MLP neurons of a small language model. Each row is named by its layer, matrix (up: input weights; down: output weights) and neuron, and shows model dimensions 0-159. Each number is 500 + 40 x the weight over its row's rms, rounded and kept within 0 to 999. Numbers have three digits each.
Before each neuron's rows, "fires before" lists the tokens most often just after its 100 highest values on Wikipedia text that the model never trained on; "fires on" lists the tokens most often at its 100 highest values on Wikipedia text that the model never trained on.

fires before: "=", "s"
fires on: "=", "'"
L13.up503:541507552483490491426545419488448469459503536528485462477466450521454487532567513479560456490526452474452475455548555446547498516523431446496433441370479524524510515560488509503459456396525513533563469579501485476453516456442519597530504583515503522445524526416455530522490566544492472491549561512468565522559543522507477513451489475536544439471534571448496500438544564470517554478512499531507516503498502459524528499510469521521472446506454517482541527558488514511518537500467515
L13.down503:504509545546568532446442490535481515494417497540518535547533564534481431588525481540539484455554468509489437521572584494538420504507490513546427496506569467501451501510478526566506525440402478477524494453496542490487527512494459500444402531537473516530447525507505426517479444501496497511528513467456495556513547552515505460474597525520411482512529430414496449434557534452464485490459504540514444531461569566475497497512482520455477502518492435538469467540466508514538489504515527

fires before: "\n", "\n\n", ")"
fires on: " |", "|"
L13.up245:545509530440484535517415509483468507486456557443519463521466527525474487532520489520485488529471512485471463494513493398608502501459505509505458497466492527533436502496400488565500463491540517473513490549519401469518468455435567516504488520501511588515479482605493502478579566531485514522393491504622464487493455547465477545543490484464503512490464496480502520466385480457483490522459464468584587527492518466460520534504487524548561476527496521449524483547539528483509424493521477
L13.down245:566437401465527498525476469485525498466533508528525509516494543503508466538463479518548533515500519517469553572469552451446527514508540496513507511456523482530488553486551546469485455506523439476494505638515498470521563492496542524503540505496486436451481499441472518430520479487462455496506536420516491513465486514444448429471519512521500586512525557531515554528419440634471490495488576482530492426481443519488619542504425457529483515488472509528418500483487482542471501469570473

fires before: "\n\n", " In", "\n", " The", " He"
fires on: "."
L15.up58:468486497496455494501512538451447514546484447479495513556488490547516517415493474534487441521446444515535456449471495545447525470516423521506490482551501489521546460584456594551557554477500521488521559450416494467583501485483493606449558460551585511478493492467486523539463495504506508462540520452472444507492444575501541422527482506521484458477522526512452540478430514469530517473491502569580558499535514492479456492522509530491515518572486553419527473525533444525487595446435472
L15.down58:437488509548536526550511502509537459468460473499496475498435505511435485460522517527555484533553500472569529472442492464496538449518492483488526521520471540538512532513472573497527510399528471547530526483381492494542468548419512527533550476562549588479491530526456482457497404600526462482524523469504487494567448575503473439501491558476553513459534511501479508517296507510465504471503494495521490530493517549488551482529481532434529527534509493469480442496460467471498508511502485

fires before: "="
fires on: "=", ":"
L9.up556:484513496414517443459478395531454400468534532479517469488477491493420463482517527548505486508497505514512473505516437461554485516505537528514526463451524572476481453457521537476483593479603513522496437567494421478506459527472543470495561502500507472469490449455593483561528471551504464552497525452579466456565489510534508484488434548498544512517485557466473454450447459504557509513464489480513513531508523514501487494566551447473533528462459537534531481566562540560510469584543573
L9.down556:552478467488526460458506459534465527502426552450486488465486483534539553518550472425507464471578470492505511511509506472421462552420479566470417556497496421529476507496525526497501496532508513473524621515487564530473465581464523390536478500514459398483479477478552539520520503432435482501425543522499546559523551482500478520491503449473475429543468540473482509572498500516505539543560531498440491551488497541529442485478502492500525551530491580528513549570487496422452516481467483

fires before: "-", "\n", "19"
fires on: "\n", " (", ",", " |", "\n ", "ologist"
L11.up340:496540584453527541512515467481487516555610440422555496493519473525562530519449511422460507465585509491543487450564525494518496491501474456458493529465451512470511530529513503506503558525496486472436544450461467438468574439493531480426496463574428554513506462521589488501529506498480503544428519487493506596454527496539483471502496526505472492437529598482460492542552523547491487522507533580520534520427460466483521476474556505545547497483451491416532440531548477486456455538502450
L11.down340:473412471499502548493581596552466539487486531457573457552564492489480516532530544557431462495524514454540551503447537532512494456471488514499452532558510490496494510483530427478504505459510430554549504532484551523510467467461499459469495534389527522548552516512454514451609498519415483491522496537562416438471577502476528481453490541521536521502438405574535521468512501539513437510506492444479515523526534472476488539488464502433441462469494491436499537491532534537476456526484552

fires before: "\n", "'", " TV", " |"
fires on: " |", "ato"
L14.up412:507501518441505506493491470489494546538468493535491442463519456510480558527532441577387453444537505464488542460464542517523488644513477441495499479512477500460452519536416450455477545520542519513482442442528440509551431488533516576421544530589496460501525503522493575489463437535445493504453546436548460476525413534524456520550504509490490456456488506479516492475506560484498529512508523510537535586469457479496546457482493533588519483530472521548524493549565530462487462501551527
L14.down412:482444505531462587582496487529548570475572384561479502480414445563512461489498553546436471575469511541499531509530514531520550529474444442415529510514451495474554456510490546474505478529432492519426532456498507481483541430512505469543548492544526512528440481538545463476407483479497534504534526535492473549450513566525509454525495490529429507552455544482508511469439508544472535511510498484442498542552506457499478431503440503515514451496520486578430517512538542499540419509499468

fires before: "-", ";", " |"
fires on: "-", " 0", " 1"
L10.up227:491471478485476488494495553490554501445532550498502448548449533549492393522496490527518524523525499526446461533474456483515540481506515460491546479570492527476504451514450498512395448431491553559575493506455502504485525492479520500523507506569474518476512521424491524474521497527477436427485520454477483560501445512500483498573551451475522504501593460469395495481474501507478471416542496555534460463450492612512418525471495469590496568517539533510515508543463497489628536511552468
L10.down227:477529582559537482526491463423450512534493500502450466526589505477521502459494512524455472467470518496502495607523469452527489526479418548579462480537501500554525501524484461480447522513532496399494444452534447504512519548479479485471462525543485483511475437505490478546583450492561565513480516455457498428520478527552521412510441568501526514520562521477535564469471550488541539564491502444436463511555546497503540474512453595549543461445469479478446539414525468477461479467524501

fires before: "="
fires on: "="
L13.up232:482461416415509530442486469534471519450510492485479490494374505444427416527529521508584525432512481496519445523597453477441494465482513498526592556418508487502421518543503556522488541498532578491506545567477450519524438540474538482508501514518499446469516549497522495520584494538557500509501517573498561444517511510514452519544430474525498422518515547507508503503576420529497453472479502523460430503481524513507537525484470451507542437529510549476537526492516550519543520498480539
L13.down232:505577483570461509539570507483563511546406537517526537485562470464509555480476545469482449492492502486479506468449529570605489565522473491432450486507454509544498528494429482458563509508439498521503546466458506442564576506468461513486450457516477496547493474490473513462524501455447520468491459470520383552606514487547531481505529505473504556546511522485516495551474588507488505553502497558558545506481454459503454456529476534460490437477512450536544466451464535450448477502416461

fires before: "\n", " 0", "  ", " 5", " 1"
fires on: " |", "|"
L6.up261:553525499503576543441528449481485486455534491494454484535565484450467513538471493577411479572485532522442441470473503522494519478515461470463522509450457517505456526582463454551505465552498521414497474433491516532585469507489576561476517467487498556541488493456512523507522520490505554589421555483491514519550437501517535481517539534505495563414449527472512501511492443467503408491451488485550542497524517462516475484467603512560468471474465478558440494495456524562488498572569450
L6.down261:493443479482584492544524478514529513457485519472490469506461459490529514603475512510603502547573493517551549486569514421535565500503511482462456546388466450459537451528511511489520436500477550455497499471476496532425402454478493504495469542537513578489452512522426456497580541500484494520423484570530456562494461509510503474551532471500434483465466474509450474518496438469512532500501597522531482509507526497497588573503520541510544519487509461468533542497488534529423475424495527

fires before: "\n\n", " The", " It", " She", ";"
fires on: ".", ";", ")"
L15.up379:509490437512476479517495474483503452595440498516517489490511481495506435529490507558603481564529449510502439484457499496447510452437527541491463446602472500474431496527463509495511497508598481459497463533430487470501491454496483533565452553527521572466513443499487480561484537507479434425485492451541483441495485574523467449468476454535487492494553436509461553433478514540523447509566437531530415553504495487530519510508531532487464501595543525507502418523552589545523502452485496
L15.down379:524565424497535520532522445483473496506399452506552531467504545497442524428491481469423503505521506479534487479445548505543491513475523560527456486500543550531518584498451496580483529554480478519556433522476456446544511525508550543508489520436460495526499461489491438487549510456454527524461517517464532483540483527471572468557508523569489453571537579496437543529390494503439534458475463465529557520542481470501489558554515527503526544419426518438478487505510471444532462428562508

fires before: " |", "\n", "|", "–"
fires on: " |", "\n", " 0", "W", " −"
L11.up61:482482444527467565457549530545549503547560426548535526449487438508495495513486532437462477540451508503507485463461464496526517472510484401529401439520406546496511512529521507542516498545402509490509542500488502476518472450428525466489518513541534548538475532553500511474491534506461583556495475502495471455556541523462490471500539556446488462465482579449480541465543514518502486488490474552583588538497487525520461543526518503444501462510463509375455464571571503519483432560481477
L11.down61:517451447601482471508513481574528373481500444457540538517535510477434450531501554565473435571498512466523457529538451472507451541492491506498480463526436530482450560536519464525502529548529425394533552560473442479468486455553546520483513519492520493528524479454493479494492531501518546548493528469437542431547493454447433487504545481453555491508493571538550526466392466500500494528492549483521533547476548507546461522499478517460532533473485507472413510496478501570525469511528572

fires before: "-"
fires on: "-", ",", " Years"
L10.up328:498450435477588512481481532525555606502497462573463532468476501479534506580457514432497576581574441506508480485456498532459592526527419535436558509555535478492456511433456399534500587476439476524508485568441470486464535472508559477437540508533485515507463512475525506463477419517467454519508512476506524499499487596513479430528534437495547496551520441474445482449471512480543497559524503509495518456502483568534502542468525481495548494519522461514472502506480470486545547461499511
L10.down328:485511496504555560498509558438569403520483485506492555419488471518472531502483472383464477528415469519506458527595518513533523554469502502480476500411517474506508470545479501477550504469525535511534489469549589428461495460515501524550497517552463500443556559533442502514550485523517527523487506475396514479527433472508495462485536472480512547522505569507485446523492512508453490536478452512497468488436500544521398580457476464577490488528526545501543512437517559563545474429490557

fires before: "=", "In", "The"
fires on: "\n\n"
L11.up431:570483446533490584512552450485493431484499493506487508492476516533418457570528557575461541404518495493490522487454502608488508433496531490532494514496523519434487480479501485500482480517514561502503578501474460536442475481515547448507539568556461507494505473512536539543500465559513565519487478481490542436450548485509553523476498517547544471505456427427488517510377437503500514476478423444489463489506541500518524549515512469528547502533571587436493529496539511474443414497532572
L11.down431:439522524417553505516540574511529531560612451535520497511464538469494507441499479471589450566511494534495481477481527504458473493464446554536461509477487555557530472494495581462442449452512423530506536471515529436578521501564479542524523432471502464530468509496507531498490522434485494431477476468519468594511509497404451511465552499455477491523585524584500498499503482526468531476558512545577469461477457492501524462460445559442470537553488464510495434522523474529517525536444528

fires before: "-", "s", "t"
fires on: "-", "'", "e"
L14.up267:428500424486521531454459540463500562441497534504499557558512466556414449501545515474504437541492516524485472478563530467494520496465489495534487550462453455498593506452468452498436507467559454524517529520470392499467500506507498530483456526494503510439493444486530506595533445554546480531473391553541460452529493504522509496431469542565569499521477536449473499438531507493521452493484486481501450532511548450516487409504508497510547516512489542541483492545484489543561525557594597
L14.down267:457497529477501504552472464584581461460517514522528516523442462534505524527513463539587498496486507477554474511499512490461469429504536448434557541487484448455535560460556588546535471537443544421446531472488502553469439568551566498476459534465502430450535535483425514488475537541509571493492551436492526471506495521472474466508527502488492485433474555441549471486534542509451546451517486450433486537514509552526487540484515415537450524480475521509519593463534525487536455485437418

fires before: "s", ",", "\n", "\n "
fires on: "'"
L14.up102:495506463497480510535538470522535559488514462498494556577553464507470510501474476494475490443473474534471466453540487436570508475511511477502495585520527550514596527457482435551547530414580456464523556499468526525453422470459495498487421609528435525449427465498539572475551518484516437458485468561491475528545471505472511537499421498502553522452503536444502485426475495565519517478453511528498455483514482523452454431536490487572468490570567485511482488564475470559504498484460559
L14.down102:560513455528478450524467424487595487522500369490507531505476503527569542434579471520510529480549474485558520475458404533431483519580529480503490530544521497581468462546518521534616539523460440482442532565477515497433496559500531490474491429499556503542475498484539564524476477525463510501519466535524466499471531529474516528517541492501519517519478503450485437473490482504520509473562476612539499508504487442451481434462498449539486519517479474527465554429461470503514456459514427

fires before: "\n", "\n\n"
fires on: " |", "|", " ="
L12.up101:531477548600523562522473471535528571566518487455452442479475522424408507453501551561532451471478480590435547498458545512432516459430460487525534469566462515465523552514521490532563516451461532501533471490493504480529436436565475506493500497512529504522477497503508465547490477529483505458434487447517530502487444522467467436542433544482495493513522452484455563466463450492515486530559457494555491473533488461476517521594437513520476483551536521503525514598593476542466469484557560
L12.down101:472510489482501548573550492466478490565507450509537544525471486533467431474456524525505543511535463541456516474430517487530510498474491468464543488398515515592527447503512469520524504458522417513522457537462516437546547565478509508595541566443495546450506523434507492452466446506527464464457576477500567565404487549481505428478473488470554471531580490557461479512522487508494497549526473519543491497513495466496505494524477573523399542544519524429514410461535455453539473467497543